{
  "vocab_size": 16384,
  "rope_theta": 10000.0,
  "qk_norm": false,
  "attn_scale": 0.125,
  "init": "normal",
  "init_std_qkv": 0.0151,
  "init_std_o": 0.0051,
  "optimizer": "muon_variant",
  "beta1": 0.93,
  "batch_tokens": [65536, 131072],
  "max_seq_len": 512
}
MLP neurons of a small language model. Each row is named by its layer, matrix (up: input weights) and neuron, and shows model dimensions 234-361. Each number is 128 + 32 x the weight over its row's rms, rounded and kept within 0 to 255. Numbers have three digits each.
A block is one neuron, or neurons of one layer that tend to fire together. After each block is what it responds to, as a language model described it from the Wikipedia text at the highest values.

L3.up2592:143096157116129184131115185079126145187156093129146130140132135116218192110124169094108059116128136107129138175109173164166139088113174138174085041058179111096173170112077176120136084123096138171113143151119120126155090053121106155162134109115114175114098152163117124125134113152128133132152163167185139095156138131148123129150162185126137174122138160187098085072121134071175158138070
Description: Name fragments and list openers

L3.up982:112160205088136143159079099083138109108109144094135101079181142074095138130061111158124141081122130109111114125117055143112127129174077138153101119089101081152115134156111111165132138064115155102125099085105118094181124023113153133087065118166016115137162145154112094214131151102113158085122135099102099127209082125097115099123157079136099136104142096115124115153186086119117122090146
Description: Motorsport and filmography entries

L5.up1120:139156114131136113115158107145121098171137146096136139126071084112158088116089139085152100137161197174153110176077068074096102184151148131164177056103129174104116156138162122105096089139161092151101071159134113129123113164184113111146156164169103143115107140160119136141210086170202113211127149157117142142091143037159079083143140136116138122135101061090138098135156114107120097103089
L5.up1380:162168116147098106156133116108136142171141119141146151127148152081101161096138118148102138103166151136090155134111125107128128132090158088165123069079161098118086121127100095098152081151133150163131142174157155146073139113139134074086075108166104145097140099100070138077122169101076160145119145095155180144155139139100168197137138136186151080086153139075154079078132137086170143148088
L5.up1671:176151134093104138163169146138120065167109176134125123208163137053115104158156128085186070125145095103101101146169073160148179146045187133145190093107120175091157165093186111144118084118132177145160111097131117165145087154139125109125142111118139159174116175111135154114089137128124087136101130167059111151141118090081201149144131093116113138137069113132103121086113102096098038137170
L5.up1774:167183143165096128143124104143135163158159096089152150120143165202058128071149127073091176135155184179144149150115111158108141136142106132104166066091128121081105118111139131221144118123124125127138141119093139134133100143163114126111173104176089036122135133106084128183161089106146108209132146083158150077079195071081064098140131170098119184115185131063111165153131094090211133121162
L5.up1861:118144142089131158187165147127108082139116082086169116074104127167137128122116091116111140090069113168130182102076092132137147139104170158150177119123144166178105114137142135150107170145142111151088072067163118119087112102154103078138115102062120157146108092193080082103138152120145160129082170194126146130085129175083125139173146174147051081175143110196081181141107185134133140138119
L5.up2552:140162173131107146163120156077148075180149134090150140096093116106127101110132115085037132103140121131109115141118120106103184137124182077152181124178132091145092100166127203106088165072088123077178150070104079116176145143166130142150165115144148116135074097164143166169142176146073094130103178181094181128093125148189122166168138134066076162128122152110127172121144139138103154122027
L5.up2620:118135146141108115105140109159170097161120113197138074119115091062114128094116134104175123114111115126179182097105123107142132074104158116168165156075115147102074155115142145193148117114071087119184094092170163109173134085112160145170126119090110107158154147112074122068126112145162087086098068165140117129178121166113117123144110151170128152124106130149162151078132121104171107122115
L5.up2683:130137056183113101170193102112148117133097137122134133137155143175090153065137063109140094105154076141105126101088049118162109121133172094176173139096122181142131083117131147083090160092137129092135079101115075078141122081121159113134136088089187071088132066130121081105103114111110122126140147209127194115089144159121124130123183152154144153122170137136146144120105152076158151171154
Description: Infobox and table tokens

L4.up103:171133138128187136085091160132154145128088100141143162101135140077148132107127111145108149092121090111184116083174163103095141147072118126081209154098095174081101123123141132154164139168104162115168167090115099103127148087156101084108146145125104128103175170167131122126117096104139141134135153112123193103116091122109069191175142114119137132055152121168058138074124137061169060085050
L4.up280:136085105114182091110138140095129072130111131116053147165113132116203138090083137171152145101161148124147112116154070116146167131116144177130103182135105094141099140096087123071132069096114144179080120100134112075115131098166093165080134073110120105122138125108126116123106151155032147105121176144219153119121154097107150165131123092123119143138154153122128161134106110123137144163124
L4.up906:101085074102163139087137182114128125180053081166171184117121168166152130146112077090134106196171159101110154088144114106166118117147152082198136159118138079152152137164104129155158088089129148149158129125122086088137153120127091187089083154124148101109134176113179155184140092124107081084125042109179080161101102143146141184154115160080164082106110201099077133210146147127148137110187
L4.up2332:142127109065173154091114145122137150099117146128161157099085129110075123147177140140148127144142136122160048100167128153128088215121138170176121136092079132142132104062046131127098121157091187187087117173143131122120099154095094214156158126156119174074108139133097091140101161135076129061115054152105132114118094096135155113090172155138112123159105084073149175135150111142159135129131
L4.up2560:109074131123174142169079132082122147078117147115087156103198148190054058130103141143117128134099136140091138146129121096105150137126132162128120154141050164138125064151125156135116135119088124158078129114090128129168131121163193103130103105134085111134086089156093118131059130062069145111153130114153227133131136150128124159095173089144130104148176153098112109106115147086083109107161
L4.up2666:149127153106131154091072122110087170087127073126145171099176140084140069137126145111121083090101160053169187134111147140057135134145156144123110083133091068097140119126103117194116135105132067085156123080112177138089075120121113082151093064088112111097089105151117079132121146105154126100122169110130094136153096201115155159154161115148069125101109078137131184127122102139131130140111
L4.up2780:102158152060069096141171150071183125116090112137168119086143116097159156099120147160166110047149118089119092158155133151083140152113133110114127124123074167077131127194108161114079118108170112123162108123113105124126114111105147159142110057172055146098156140175139086172147177099109066114063114174106148117186124116073153152162069126124109123134154129155151170198122094133194121167145
L4.up2814:129102128021108146134149124098193140137146164152098111185077112117135123156144118100144106115113117184136176086173080160088113147089126152113115106116120178138136097183155110142079125166128144116148134054146161132166111118131164189122151133132118130097149109089123153130138109104124105099170163119078195092087157140154159152104153111187168151120110177152126151145084119108170101098074
Description: Formulaic Wikipedia boilerplate

L5.up6:051135108073074118147117120172166075173164087084128166132155128106151142109139090078174089129172130092137090124089107094155128148044135121121175118106128112037093099166112142155138146095087098123131168151122124061122114126123150145133141144202108134085152117140114161095158126156071108098183144130082131100134108153163209100155105160121104076078136053120080167166134122096118109186158
L5.up316:117150133094104097157169135070185077136136234166175125120111116138140107160065147169170148146150194147101167150140100159116110083122152139082159122112081136054091136102124155154126060144063114172085170057147110115093082090144147192095123117153111170161131123167135213107116150113076086088120081178095169148158048131134119157153123127174151142137110115140133170161102142109107142160179
L5.up414:128103086138149114152100203092150077114115119184117087183108102169206095099109117202120126085154132139174137152149178127125166157051112164109126174106110182090071134128097194139124114171119121131146144130120068116115123117120095101100127074128169155046191145145123177124149126144155114108068110155061143140102140036130098169127119162096124173205127153093131104106131094087154126128118
L5.up1092:120169149123152059127140160098159166153163100131131176140115068098160157107124121135093180156171159110120181110109128137146097101103139136090187192151174114106078113152168171130176074105121110126115089065113163200157107067125113163132116128062120127131185136157125168092144092144134118093100177153174113141133124136142104114073138159120094108170161139151117124088102155100118131197105
L5.up1427:129115120113150173126142126144118100173136143086093153085114142102076205117134159118124084124149095130135128114104125101161143154077116107136098160113129108120135091179087126145113169090106082116151142087127116123056118113170187138156101064100143122141147135165136157111134153142117138171116174122090168149127142153133093192181135116100133152087171135121162147117146094053129137114121
L5.up2271:152126097111115072163140102130164134174132138186114099194145155123095129106138200100182183129091123046140086104096124129112138193012105120144135131059170088158120168090090152106221069103172060121059160060103167117147124103119097165088120085121160138147128096125124108066128203124095099146121121125121119113099111144087137097182177133167132139136132139099096145090139136144146103104112
L5.up2464:124127127104091112091178139141112086197127146136157124128097133127156126109150133134113111087131128148155186144147158087185150080081113141139161210133126120136125142063115167162161078168096151128107133146159146101112056141142100107105095178131128075119141134174141119143190165186103123129161110167072092078137090179140189170111112132076094159145220154146120108108155119108160091150175
L5.up2796:111102096113151104134148098116081119156151138132145157153123078140125168093106165097117113136136193100164116126142132102117075117115109152185161137152107104125098078134106151111132136183143185158113139093105094150160128112174147168104198066166131103125113130092152146181149094098058124115135128128080163109164140056141111146153156149097097138099157170141195099146134163160155129169092
Description: Table and infobox headers